Weights of a small transformer language model.
Training: a variant of Adam for these matrices, 1481M tokens.
MLP neurons of a small language model. Each row is named by its layer, matrix (up: input weights; down: output weights) and neuron, and shows model dimensions 32-95. Each number is 50 + 15 x the weight over its row's rms, rounded and kept within 0 to 99.
After each neuron's rows, "fires on" lists the tokens most often at its 100 highest values on Wikipedia text that the model never trained on.

L10.up1270:38 48 35 55 43 35 20 18 37 52 33 37 25 35 34 44 53 50 37 33 32 50 43 30 40 47 41 38 28 28 42 34 30 34 31 44 46 41 33 34 21 27 39 38 18 44 33 26 48 37 45 42 31 35 38 64 28 49 37 37 50 43 28 51
L10.down1270:57 60 51 38 53 61 48 49 56 23 60 54 68 55 55 52 49 71 41 46 52 29 28 41 37 29 30 50 36 68 37 56 37 36 23 65 46 36 48 50 69 40 39 62 45 74 47 60 63 31 61 52 55 35 58 46 46 33 30 59 73 45 50 16
fires on: " play", "ight", "orn", "ors", "um"

L14.up390:48 53 55 25 34 37 55 62 52 55 60 86 56 43 50 49 55 57 41 39 50 60 46 45 60 48 29 54 50 41 24 44 72 34 62 45 45 54 62 11 44 42 14 13 42 48 50 21 52 38 78 50 44 48 31 37 37 56 56 50 73 13 68 56
L14.down390:62 48 34 67 67 70 59 26 59 48 37 38 23 42 36 74 50 60 54 56 68 27 52 32 57 43 77 38 64 37 33 52 45 88 27 57 41 62 55 41 52 52 51 42 41 22 43 55 57 43 29 36 52 64 51 63 59 44 62 48 37 30 51 40
fires on: "ed", "ant", "en", "e", "al"

L10.up684:45 57 47 35 61 38 43 45 16 42 40 53 53 31 45 32 42 58 50 28 03 43 52 33 36 54 54 49 66 41 36 37 39 49 54 57 54 67 53 70 48 25 36 49 30 32 68 32 53 45 57 24 26 54 51 18 47 28 21 60 75 54 42 42
L10.down684:63 41 36 33 59 44 43 52 70 28 62 46 50 56 25 51 34 02 61 49 40 33 54 45 42 52 36 67 24 28 47 56 35 31 38 31 36 41 59 62 51 40 49 32 18 25 52 52 54 43 36 47 38 28 40 63 53 28 64 33 15 40 59 57
fires on: "\n\n", "ord", " as", "ation", ")\n\n", "air"

L10.up665:56 51 43 51 64 51 36 47 29 39 50 58 49 43 45 20 37 57 48 56 56 26 60 51 24 57 67 42 77 35 52 43 39 49 79 49 48 48 55 74 62 46 37 54 52 45 49 51 60 48 41 29 39 62 43 44 68 60 29 67 77 62 49 25
L10.down665:78 51 66 30 39 28 47 71 65 44 45 48 49 57 43 56 48 17 76 63 29 62 49 30 44 70 24 84 19 45 25 55 60 56 32 40 42 38 91 74 41 35 59 35 34 29 72 39 66 48 22 54 41 35 49 48 65 25 74 41 34 67 79 55
fires on: "ory", "ious", "ous", "air", "mer", "ation"

L10.up507:62 45 74 54 52 53 47 59 69 57 48 59 59 45 50 79 55 63 59 57 67 60 99 51 60 30 63 53 59 47 55 51 73 48 71 41 59 37 56 48 25 68 54 67 78 63 23 88 36 69 52 72 59 50 53 78 63 54 61 63 50 50 51 60
L10.down507:60 53 32 33 46 26 42 27 48 51 42 34 79 47 70 48 61 75 05 46 92 32 59 35 34 44 40 35 44 63 35 85 54 50 34 68 55 56 50 50 47 19 61 66 70 63 63 44 36 53 30 59 55 74 61 34 61 62 74 60 76 45 43 17
fires on: "own", "istrict", "fter", "04"

L2.up452:27 42 51 61 51 47 34 38 63 62 48 39 48 55 26 54 61 27 21 07 53 68 30 28 38 38 31 36 29 25 39 40 45 49 30 34 45 59 39 37 34 40 37 37 43 34 54 37 57 51 60 60 38 44 48 51 41 22 49 47 52 32 62 40
L2.down452:53 38 30 37 47 74 55 47 44 64 57 41 56 72 42 51 38 56 66 67 35 42 42 59 69 35 56 49 44 49 49 69 34 43 37 79 63 64 61 50 78 66 55 47 39 48 54 56 65 25 49 42 36 61 44 60 57 30 46 58 38 70 52 54
fires on: "um", "]"

L2.up645:52 56 68 52 38 44 71 49 41 37 70 64 20 68 09 55 61 66 62 54 56 68 28 31 44 53 43 72 51 41 24 38 50 62 46 61 46 40 48 51 67 73 54 68 85 70 42 63 45 54 56 51 47 51 59 68 69 80 57 65 55 70 46 81
L2.down645:65 56 52 73 61 58 56 72 64 56 40 51 62 48 58 30 57 65 39 16 67 48 70 81 50 66 53 60 46 60 68 53 45 54 74 53 39 31 47 45 60 55 49 36 42 45 51 61 51 77 53 71 51 54 66 54 37 51 86 61 48 60 43 69
fires on: "vel", "ames", "sh"

L15.up1020:43 34 60 34 45 57 61 63 79 34 42 64 57 46 62 57 58 65 39 35 47 36 37 46 43 54 44 73 44 67 53 52 43 26 74 81 24 60 54 27 50 75 06 15 49 68 29 03 57 39 45 69 29 48 42 39 61 55 48 39 44 60 70 09
L15.down1020:29 73 61 32 57 54 76 46 53 32 33 44 14 45 58 68 56 60 70 69 60 64 77 59 34 12 49 52 22 45 41 55 50 53 62 60 57 69 40 28 61 39 30 81 51 51 44 59 44 48 33 42 62 77 65 57 50 66 62 38 39 54 49 30
fires on: "ad", "ist", "re", "g", "er", "est"

L14.up43:66 72 38 48 41 48 71 60 68 63 42 56 34 40 55 61 82 46 72 39 54 75 55 49 54 44 29 60 42 52 48 51 67 70 52 70 28 69 52 12 30 56 53 33 40 46 68 40 72 65 45 46 39 64 47 58 21 59 69 39 89 13 54 57
L14.down43:39 27 54 40 47 47 33 28 45 69 54 44 55 59 42 70 60 54 55 56 37 52 56 60 31 21 38 45 65 47 48 46 35 58 60 59 53 28 61 33 59 72 48 48 42 51 58 62 59 36 44 65 33 45 56 64 51 32 46 64 17 67 51 32
fires on: "al", "b", "e", "ary", "i", "en"

L15.up447:62 69 38 43 57 67 54 24 64 38 70 69 29 23 43 44 51 42 39 41 43 56 40 42 41 48 35 31 64 60 58 28 39 34 53 46 34 40 00 44 36 63 49 55 49 42 54 72 53 34 48 36 34 86 55 61 48 44 56 60 41 63 68 31
L15.down447:34 56 39 46 53 30 60 54 39 42 29 61 53 59 53 60 28 57 71 35 40 73 61 44 45 45 56 60 51 51 50 54 56 61 74 48 62 11 25 23 55 70 49 39 37 53 76 12 87 47 37 69 48 61 47 62 41 75 42 74 39 36 47 71
fires on: "an", "ina", "il", "ain", "om", "ts"

L15.up184:53 53 71 41 33 30 39 54 54 69 39 47 24 56 74 40 74 41 47 52 50 51 53 59 53 22 28 45 48 47 71 62 55 51 41 66 30 32 43 38 35 68 64 21 51 60 77 50 31 54 60 36 38 61 38 50 59 38 48 62 57 25 57 42
L15.down184:29 36 57 47 34 33 27 39 56 36 66 54 52 68 42 55 30 52 51 80 40 52 74 66 47 40 65 49 22 48 57 51 46 60 54 41 52 38 66 48 79 45 44 46 47 33 40 64 61 51 48 56 46 49 43 46 44 52 69 31 57 62 48 57
fires on: "h", "e", "on", "b", "d", "r"

L14.up192:36 35 44 60 39 34 56 54 72 70 40 50 28 52 58 40 51 48 49 46 48 47 52 26 33 66 47 54 57 77 13 28 41 16 30 62 42 47 52 64 27 57 50 59 73 44 80 53 61 60 60 71 55 29 68 58 66 61 71 47 20 44 82 61
L14.down192:66 48 89 43 29 70 43 37 48 33 37 29 48 78 38 55 42 50 53 55 64 30 62 82 60 30 32 60 51 32 58 60 55 68 72 38 59 48 54 39 56 43 54 25 59 55 42 37 61 39 27 76 57 38 34 39 45 36 57 47 81 36 09 37
fires on: "ut", "on", "at", "ot", "ast", "==\n"

L10.up1121:47 36 40 33 72 59 31 43 40 32 27 51 62 31 43 43 53 49 46 38 71 32 85 43 43 21 03 51 39 31 37 55 58 44 51 29 41 27 37 31 34 75 56 48 55 53 34 55 28 32 33 55 60 46 40 51 48 55 49 69 37 53 49 42
L10.down1121:58 50 19 45 28 42 46 68 55 85 24 40 52 34 78 48 37 57 45 65 54 53 42 51 48 56 58 60 48 50 14 82 40 60 41 46 61 54 79 66 49 44 55 69 61 66 71 36 34 61 40 59 61 62 51 35 58 39 62 43 44 67 63 27
fires on: "ia", "own", "oot", "ivers", "|\n", "04"

L2.up311:56 54 64 45 56 30 38 65 40 45 46 46 35 46 56 15 30 24 61 54 49 86 71 56 73 44 55 44 61 40 41 57 52 92 60 39 47 63 52 40 64 75 60 45 51 40 58 38 40 50 59 37 59 52 71 37 40 66 28 40 38 68 54 40
L2.down311:37 52 38 88 43 62 19 64 36 63 29 62 51 39 51 33 60 68 43 42 68 31 53 66 64 54 22 45 41 24 36 72 50 45 42 18 38 59 43 32 71 49 58 45 99 23 38 48 43 53 75 59 82 49 25 65 64 31 44 40 25 56 62 48
fires on: "au", " can", "to", "act"

L10.up343:55 48 57 65 70 49 57 74 59 65 47 62 63 34 51 52 72 57 68 52 73 66 77 70 58 56 51 59 65 50 57 55 63 50 76 37 60 47 61 52 45 77 80 69 73 61 54 63 54 49 56 71 73 45 55 62 51 80 64 56 66 66 48 62
L10.down343:44 31 28 35 20 48 45 40 59 50 45 52 48 51 64 49 35 56 20 47 74 58 43 42 42 43 37 53 23 73 18 77 28 38 39 49 32 57 48 59 52 17 51 70 65 81 56 53 28 49 44 72 53 64 63 38 44 48 66 29 61 49 52 18
fires on: "wn", "fter", "own", "ivers", "ight", "ual"

L2.up575:39 53 37 35 45 18 39 46 38 38 31 57 16 52 09 09 31 27 34 54 48 53 39 37 45 18 40 61 41 32 42 61 47 37 39 24 55 49 46 44 71 46 41 37 69 57 46 23 20 32 68 26 14 64 53 36 60 58 29 47 32 65 51 60
L2.down575:45 70 32 60 48 37 40 66 46 53 21 50 26 45 63 16 32 54 31 33 60 34 41 60 54 69 44 51 43 33 41 34 40 42 17 40 26 55 39 25 43 36 48 17 54 53 54 19 58 60 52 60 55 49 42 47 26 31 31 30 19 44 57 57
fires on: "own", "ran", " work"

L15.up992:40 31 43 49 49 50 45 58 48 45 34 66 45 67 41 63 61 79 31 43 47 53 09 37 74 54 39 17 43 27 58 41 44 56 36 48 50 51 58 53 60 64 21 28 83 61 58 63 74 51 43 69 54 54 38 60 48 40 50 39 60 52 55 65
L15.down992:55 32 41 35 36 24 35 32 38 27 54 39 71 37 42 54 38 39 24 63 76 78 53 59 71 85 77 61 51 46 40 70 39 70 51 38 63 65 39 41 51 55 55 41 49 86 50 28 79 44 52 52 32 21 57 27 38 12 36 59 52 48 34 42
fires on: "er", "ir", "st", "ter", "g", "ig"

L2.up1326:53 62 34 47 61 19 29 57 38 51 40 47 53 49 55 34 36 56 53 77 36 71 66 45 78 24 55 71 53 54 39 66 70 60 59 44 55 43 33 43 62 55 49 63 76 33 38 52 46 48 53 51 61 49 51 29 47 45 39 41 32 62 31 41
L2.down1326:53 75 53 60 71 46 39 85 43 60 42 51 48 48 56 28 14 64 24 34 71 30 73 57 60 67 33 79 55 46 39 79 52 50 38 57 48 66 43 34 80 43 57 49 62 72 41 40 59 54 63 67 89 56 42 48 51 34 46 49 42 63 53 79
fires on: "act", "cess", "ut", " years"

L14.up766:39 65 68 42 27 47 41 37 54 70 76 48 43 40 30 70 75 60 67 36 41 46 40 52 59 52 22 48 33 44 66 37 33 44 59 64 42 68 68 27 40 50 55 58 57 24 45 56 68 37 27 35 30 45 37 45 23 60 99 46 49 46 52 81
L14.down766:35 32 22 29 32 48 44 40 38 50 37 49 61 55 52 46 36 82 32 64 64 31 45 69 45 60 40 53 40 38 60 34 57 49 46 73 63 37 76 40 65 61 45 43 67 83 70 61 42 47 41 50 67 85 37 40 28 39 47 41 15 30 63 57
fires on: "e", "ory", "y", "b", "ity", "ence"

L2.up959:44 51 30 41 50 45 38 38 34 47 40 69 45 55 49 00 42 53 32 34 52 64 29 41 53 37 34 79 28 42 44 46 32 47 38 39 56 58 45 45 39 35 50 35 49 46 55 26 36 42 31 37 22 49 60 55 36 70 30 35 51 55 64 31
L2.down959:32 49 57 45 42 38 33 62 43 62 42 49 40 32 43 54 18 31 35 80 14 75 52 58 60 47 55 54 47 37 42 44 59 49 27 57 41 48 46 48 32 34 62 40 41 63 56 59 51 33 50 30 51 45 57 31 39 25 20 55 32 58 37 48
fires on: "enn", "own", "ound"

L2.up1380:66 64 40 52 53 50 64 42 23 62 64 58 66 60 58 44 52 57 57 66 44 67 58 39 74 47 68 62 63 76 42 49 52 55 56 63 59 36 40 48 59 56 58 59 99 43 60 71 60 69 46 69 55 56 52 59 67 48 42 49 50 73 18 81
L2.down1380:36 79 38 55 81 58 55 64 53 55 46 60 47 60 65 28 53 72 34 47 67 66 72 70 63 72 46 67 61 77 69 63 30 64 77 67 72 60 39 48 82 55 30 36 50 67 33 58 53 47 57 65 71 67 65 47 41 40 59 55 67 61 54 85
fires on: "vel", "land", "gr"

L10.up250:52 63 75 69 63 52 61 55 69 77 72 56 53 40 63 57 73 58 84 61 69 54 95 66 52 57 61 54 55 60 62 62 76 38 67 47 71 43 50 58 59 76 67 59 63 65 49 56 77 57 55 63 61 67 68 43 50 43 59 72 59 48 58 65
L10.down250:46 50 33 57 46 32 43 34 50 43 50 59 33 80 30 33 44 35 43 27 60 39 30 37 36 30 24 21 60 59 22 61 47 62 46 47 32 30 42 65 59 29 36 71 38 50 39 69 52 51 41 64 45 34 18 32 40 75 59 32 69 32 29 27
fires on: "lect", "uch", "um", "ul", "ost"

L15.up1270:50 22 38 58 54 52 42 29 32 55 41 52 45 53 76 78 77 52 52 45 68 69 20 59 54 58 50 54 73 41 57 42 37 49 44 53 30 50 49 21 51 58 58 45 46 40 55 54 63 47 44 58 46 25 33 68 47 46 46 54 52 28 37 48
L15.down1270:48 70 40 70 38 42 48 46 53 36 38 64 49 55 45 58 48 54 52 60 59 45 63 65 21 64 54 62 37 31 55 69 57 45 25 57 39 51 67 71 58 43 28 53 38 37 59 47 29 24 78 46 68 61 54 46 59 45 46 38 67 63 46 87
fires on: "s", "uc", "ep", "re", "ic"

L10.up922:60 48 32 37 68 53 29 47 52 27 22 40 41 37 34 47 46 55 28 33 72 36 71 40 37 33 21 60 56 22 39 49 38 57 55 43 54 45 46 48 40 45 39 62 42 49 36 50 41 19 50 46 35 48 43 59 43 67 54 41 33 52 54 37
L10.down922:43 33 38 22 13 49 37 61 51 70 19 45 64 02 51 48 24 52 34 34 53 37 36 52 55 66 31 79 22 45 13 60 31 42 26 41 38 34 66 55 39 35 68 57 60 46 65 31 41 56 27 42 54 70 55 34 33 18 57 30 38 59 45 14
fires on: "ia", "land", "ary"

L15.up345:28 31 53 62 34 47 20 54 57 70 47 68 54 49 72 47 68 38 49 52 41 76 59 52 68 65 59 66 40 44 20 18 36 13 73 41 52 38 36 60 59 35 44 34 43 39 43 70 50 58 56 55 45 58 70 60 59 63 32 36 52 25 77 41
L15.down345:38 58 41 41 57 41 15 34 42 57 30 66 51 61 49 56 46 42 56 33 85 43 46 72 41 53 23 60 36 25 39 48 55 70 30 46 58 47 63 75 57 63 63 33 40 60 45 07 51 21 39 88 45 53 45 13 47 47 46 39 47 61 38 43
fires on: "on", "or", "ons", "iss", "at", "i"

L10.up378:59 56 71 62 54 73 65 68 57 63 63 58 52 59 72 64 65 71 75 65 64 66 75 74 48 55 65 71 66 54 70 60 74 51 58 55 71 60 56 58 45 71 67 62 71 69 30 56 46 70 53 60 61 55 63 66 70 47 75 53 62 53 77 55
L10.down378:61 35 55 36 41 19 41 21 52 24 54 36 31 53 39 33 26 49 38 34 61 47 49 33 33 11 35 32 38 50 28 36 57 75 32 60 24 24 36 33 49 19 51 53 44 27 29 45 58 48 42 43 46 53 41 23 35 78 46 43 54 25 19 26
fires on: "ack", "orn", "ul", "ubl", "lect", "mer"

L2.up1055:65 58 61 38 67 19 18 65 33 56 42 45 42 36 33 05 29 53 43 64 59 54 35 49 50 41 45 85 57 36 23 53 69 73 64 38 41 62 53 40 58 63 33 62 52 48 56 54 47 56 67 69 54 51 54 42 63 99 41 67 31 55 48 62
L2.down1055:39 64 63 60 54 39 35 63 15 45 45 64 56 60 38 39 56 78 43 36 80 05 38 71 80 75 53 33 51 38 41 75 47 35 22 50 40 69 17 41 71 34 60 56 57 53 39 58 50 55 78 63 76 58 48 74 60 38 69 38 40 51 46 66
fires on: "hip", "act"

L15.up126:58 86 55 22 73 45 42 70 58 78 94 76 49 48 61 57 60 46 54 17 53 59 56 14 47 35 39 47 62 58 42 71 54 28 34 64 45 77 37 34 46 54 35 61 38 40 72 49 67 62 29 41 59 51 44 86 34 37 37 84 67 34 72 53
L15.down126:44 59 57 51 70 51 62 35 24 42 47 57 58 50 66 32 60 40 56 24 29 62 72 32 41 58 62 43 62 42 34 56 65 45 40 43 47 18 39 67 58 50 31 54 36 45 91 36 48 47 48 53 35 78 38 72 42 41 36 49 56 39 54 67
fires on: "ian", "erman", "il", "i", "iet", "an"

L2.up617:47 61 55 34 55 17 38 46 33 53 34 45 53 49 21 14 38 14 28 40 62 49 22 51 49 45 31 58 52 26 23 39 55 39 56 29 40 51 25 46 53 48 42 33 43 55 48 37 24 30 57 69 31 33 56 37 67 58 54 61 31 43 56 48
L2.down617:39 53 35 54 30 41 25 54 58 64 41 54 51 68 50 51 62 66 51 47 54 24 47 81 69 69 57 79 49 59 58 55 43 65 40 50 57 49 67 47 49 58 54 67 81 58 62 54 68 63 54 40 62 59 44 53 61 42 40 65 37 76 66 43
fires on: "hip", "ark", "duc"

L2.up113:62 73 29 29 41 66 59 33 53 35 62 65 73 72 42 81 47 40 38 34 53 50 60 30 50 37 71 45 61 61 36 44 62 32 37 44 39 28 44 45 43 62 55 65 69 76 48 66 36 73 41 65 35 46 62 92 54 70 34 55 35 76 46 46
L2.down113:29 42 61 47 43 49 37 48 45 48 59 29 44 62 09 45 39 54 56 19 44 52 26 52 55 40 59 71 38 31 79 48 41 44 68 64 40 30 47 69 37 44 35 40 60 67 52 37 36 69 61 69 40 21 49 53 41 65 44 68 41 32 26 36
fires on: "x", " en", "0"

L10.up472:70 51 53 67 55 60 48 35 80 38 56 44 57 57 18 25 51 49 40 53 68 58 49 53 47 42 12 49 49 53 51 59 61 67 63 24 29 43 48 44 60 70 30 51 23 63 43 44 63 08 38 48 49 25 53 85 43 81 86 50 32 64 56 39
L10.down472:40 29 61 24 07 64 13 38 38 58 11 54 40 15 37 43 28 63 20 71 49 60 40 26 43 62 62 51 32 42 25 51 22 37 44 39 51 34 51 46 24 31 53 60 51 56 62 42 44 69 40 51 45 64 53 26 37 30 25 31 56 54 45 30
fires on: "ian", "ure", "ia", "tern", "ive", "iet"

L10.up409:61 51 60 71 68 61 80 76 54 59 57 69 63 48 69 46 68 58 64 72 61 70 84 72 54 60 86 67 65 61 55 50 72 47 73 65 74 60 73 69 42 67 67 57 79 67 46 71 62 74 62 52 65 57 71 34 74 57 73 61 61 45 70 62
L10.down409:72 41 59 37 31 26 38 32 49 46 46 46 40 52 34 49 49 28 44 36 62 41 54 42 48 29 18 54 24 39 17 48 71 61 16 58 35 56 38 45 56 30 57 37 39 40 51 59 43 32 30 35 30 50 16 39 52 51 63 19 44 52 33 42
fires on: "ul", "hy", "ition", "ack", "ines", "wo"

L2.up976:28 27 41 46 34 42 27 40 03 49 30 42 42 53 38 14 50 45 44 64 50 32 40 63 32 26 17 86 24 51 58 44 72 58 32 34 46 57 52 60 50 33 31 43 53 46 56 10 39 51 52 39 34 48 61 28 56 61 51 43 52 36 47 62
L2.down976:65 64 72 38 55 43 46 42 41 38 35 79 41 58 70 59 15 55 37 62 49 68 43 57 68 61 71 50 51 36 27 38 49 35 22 47 43 56 61 43 35 51 84 56 53 61 55 58 43 45 40 43 60 58 50 55 44 43 62 51 25 62 68 68
fires on: "ran", " Fran", "ited", " only"

L10.up1446:70 53 55 47 53 79 61 49 37 66 63 66 59 61 69 61 70 77 56 56 76 51 99 64 53 35 77 64 70 53 57 58 70 41 68 57 64 43 49 57 53 60 69 59 85 64 37 61 67 82 43 63 75 62 58 67 71 38 57 46 53 39 70 63
L10.down1446:43 59 49 39 46 10 55 31 39 28 26 40 35 58 49 67 21 62 31 43 69 53 49 65 34 22 25 32 22 54 53 43 77 78 51 69 19 51 34 25 50 40 52 49 53 26 21 54 44 61 44 50 40 61 37 38 45 70 62 33 58 19 49 39
fires on: "ul", "orn", " includ", "clud", "ative", "land"

L2.up180:45 49 35 61 47 44 52 58 75 44 68 59 59 76 40 91 78 51 41 49 51 44 86 39 66 59 49 62 88 61 52 66 85 40 64 70 53 52 50 57 59 60 57 75 74 71 69 72 63 49 61 70 55 46 65 64 61 51 56 67 49 59 52 43
L2.down180:32 61 43 43 60 62 40 45 70 45 40 38 58 52 50 49 46 45 51 13 27 46 59 73 46 55 48 47 54 43 50 64 15 32 55 51 42 51 63 59 42 53 53 34 49 83 69 51 42 43 44 45 46 19 35 29 55 59 61 67 38 66 36 46
fires on: "x"

L2.up980:48 64 54 65 53 49 45 54 29 67 24 33 62 42 38 45 33 30 27 68 44 50 82 47 50 26 56 72 55 62 46 33 74 60 71 60 53 67 43 50 63 37 42 57 55 43 39 41 38 61 53 51 43 40 55 41 61 66 42 46 43 43 35 69
L2.down980:45 57 64 28 59 26 35 47 26 34 45 63 53 34 48 32 31 51 28 41 73 41 35 51 62 69 64 49 56 32 30 54 25 21 27 52 25 58 34 42 49 32 75 49 59 70 76 48 51 53 64 47 56 73 36 59 58 43 69 65 39 73 65 60
fires on: "J", "uring", " only", "ited"

L15.up310:56 78 48 54 63 53 47 73 59 49 52 35 49 27 43 45 74 69 56 56 56 58 76 18 42 64 60 37 55 47 52 65 36 34 38 46 54 78 38 40 46 75 39 45 29 78 86 39 19 45 29 59 64 61 36 54 67 23 34 49 44 61 43 58
L15.down310:26 33 39 73 43 54 58 35 39 33 77 38 29 58 48 16 70 53 37 32 59 44 38 32 55 67 66 57 52 64 64 52 57 18 74 46 48 32 30 58 37 51 36 57 45 56 62 42 59 54 22 50 60 49 59 35 49 46 30 25 53 47 65 54
fires on: ",", "um", "an"

L15.up1498:41 50 63 60 69 71 70 42 58 80 30 62 55 31 41 45 69 58 56 43 48 55 50 33 65 61 42 55 36 26 23 49 41 44 46 68 41 71 53 38 54 54 42 19 24 63 58 58 49 28 58 60 48 47 31 56 55 44 58 58 64 47 58 47
L15.down1498:67 62 25 67 45 28 47 45 24 61 43 50 57 67 63 30 50 83 46 42 28 32 62 67 37 46 44 70 57 51 50 47 48 42 34 38 37 71 67 64 55 36 39 50 74 75 48 29 15 63 36 76 42 46 64 48 48 73 40 52 45 37 45 53
fires on: "al", "ing", "j", "p", "l", "ts"

L2.up128:33 55 39 43 50 43 37 32 39 43 35 49 35 36 51 08 47 47 32 39 36 63 08 40 51 23 30 50 15 38 35 27 44 37 26 37 46 42 35 45 30 31 51 44 63 22 35 35 53 31 29 57 29 25 42 65 35 45 35 37 43 43 33 37
L2.down128:25 50 58 48 46 48 40 44 57 67 44 53 45 30 25 57 36 23 36 44 27 52 61 53 41 43 39 63 67 58 56 61 29 54 44 67 28 33 40 30 47 37 39 14 22 51 57 64 45 15 52 23 40 29 51 53 20 34 47 51 46 48 23 37
fires on: "ork", "amp", "ations"

L10.up1442:56 44 69 70 73 42 48 65 70 58 46 51 38 51 53 54 64 61 51 54 76 84 59 33 73 60 54 59 62 53 52 36 42 77 49 72 48 47 53 39 47 70 75 75 33 48 73 67 56 50 58 51 61 64 45 76 39 82 81 59 79 68 50 47
L10.down1442:32 59 66 44 32 61 52 55 66 29 50 46 78 23 48 45 47 58 33 45 37 43 59 63 45 43 41 66 53 52 59 53 33 48 59 32 64 49 61 70 51 49 45 39 41 49 68 39 54 31 57 51 62 48 87 58 37 26 42 57 47 67 44 41
fires on: "ile", "e", "art", "ne", "ary", "ult"

L10.up1203:53 68 40 45 60 62 23 52 51 57 56 25 40 10 49 64 47 57 49 28 61 40 50 43 31 63 57 71 70 22 53 33 35 38 53 54 45 45 30 53 52 53 50 40 34 44 42 38 45 33 42 42 36 62 45 88 36 61 49 53 70 75 58 68
L10.down1203:36 31 17 30 30 46 40 52 31 46 41 36 59 24 27 55 35 52 14 32 47 33 43 34 40 58 38 45 32 48 21 57 27 23 40 47 38 29 54 38 44 36 45 68 50 48 69 23 38 48 42 58 56 43 92 50 27 36 48 34 26 38 64 20
fires on: " American", "ague", "land", "|---|---", "hn", " New"

L14.up497:37 35 45 42 38 61 48 32 69 55 57 60 47 53 70 32 48 22 24 47 34 40 43 20 73 48 53 45 66 10 55 60 51 22 49 51 26 37 50 86 40 58 66 49 51 48 57 60 79 55 59 55 52 73 40 35 43 62 51 68 37 39 74 63
L14.down497:36 33 46 79 31 26 33 68 45 35 30 29 43 53 30 58 68 57 62 61 49 69 35 89 64 32 51 62 43 81 34 42 67 87 49 52 41 54 55 42 66 56 26 47 55 38 31 33 19 64 44 83 66 40 60 42 57 60 35 26 45 42 45 52
fires on: "y", "a", "em", "ic", "ost", "j"

L2.up775:51 73 41 45 40 43 41 50 48 24 42 70 26 37 51 08 61 45 32 13 40 55 65 34 61 50 42 35 27 55 38 62 55 47 33 38 33 41 44 47 43 50 35 63 65 43 27 53 49 20 52 51 29 52 35 44 36 36 38 46 33 61 41 48
L2.down775:28 65 59 44 36 51 51 39 48 61 48 43 47 55 29 50 44 41 39 24 37 45 40 69 45 54 41 55 65 40 49 51 37 57 24 55 45 31 52 45 19 61 38 19 33 67 50 48 49 47 47 54 42 38 29 29 45 24 43 40 62 39 47 18
fires on: "ec", "ork"

L15.up1252:74 48 37 34 35 60 21 53 68 69 53 27 35 42 30 74 68 55 40 83 61 66 73 52 59 76 53 78 40 53 44 56 65 09 67 55 38 47 48 49 45 43 53 46 41 80 71 49 43 39 31 44 45 62 45 61 54 39 49 38 28 68 62 59
L15.down1252:19 45 41 53 57 52 59 71 43 38 60 76 43 44 52 50 57 34 49 44 18 32 23 61 73 51 24 73 80 67 35 45 57 44 72 40 74 40 32 42 41 30 63 71 63 34 47 58 63 48 23 73 38 30 59 49 61 52 50 49 85 56 33 54
fires on: ",", "ition", "en", "age", " "

L15.up826:43 38 57 65 55 53 64 22 69 74 56 38 64 26 74 49 63 55 44 56 63 43 55 39 62 79 44 29 52 57 66 43 55 56 43 78 41 53 49 62 47 71 39 15 47 48 45 44 37 62 29 46 32 61 50 75 23 58 77 53 40 51 41 54
L15.down826:41 61 45 48 55 53 65 51 52 29 43 30 38 72 28 44 38 52 56 54 63 37 65 81 45 45 47 73 50 56 50 61 61 42 50 19 54 68 38 14 65 55 17 52 70 75 38 44 40 49 34 59 59 63 65 54 58 66 22 56 47 51 54 47
fires on: "id", "rib", "g", "j", "al", "re"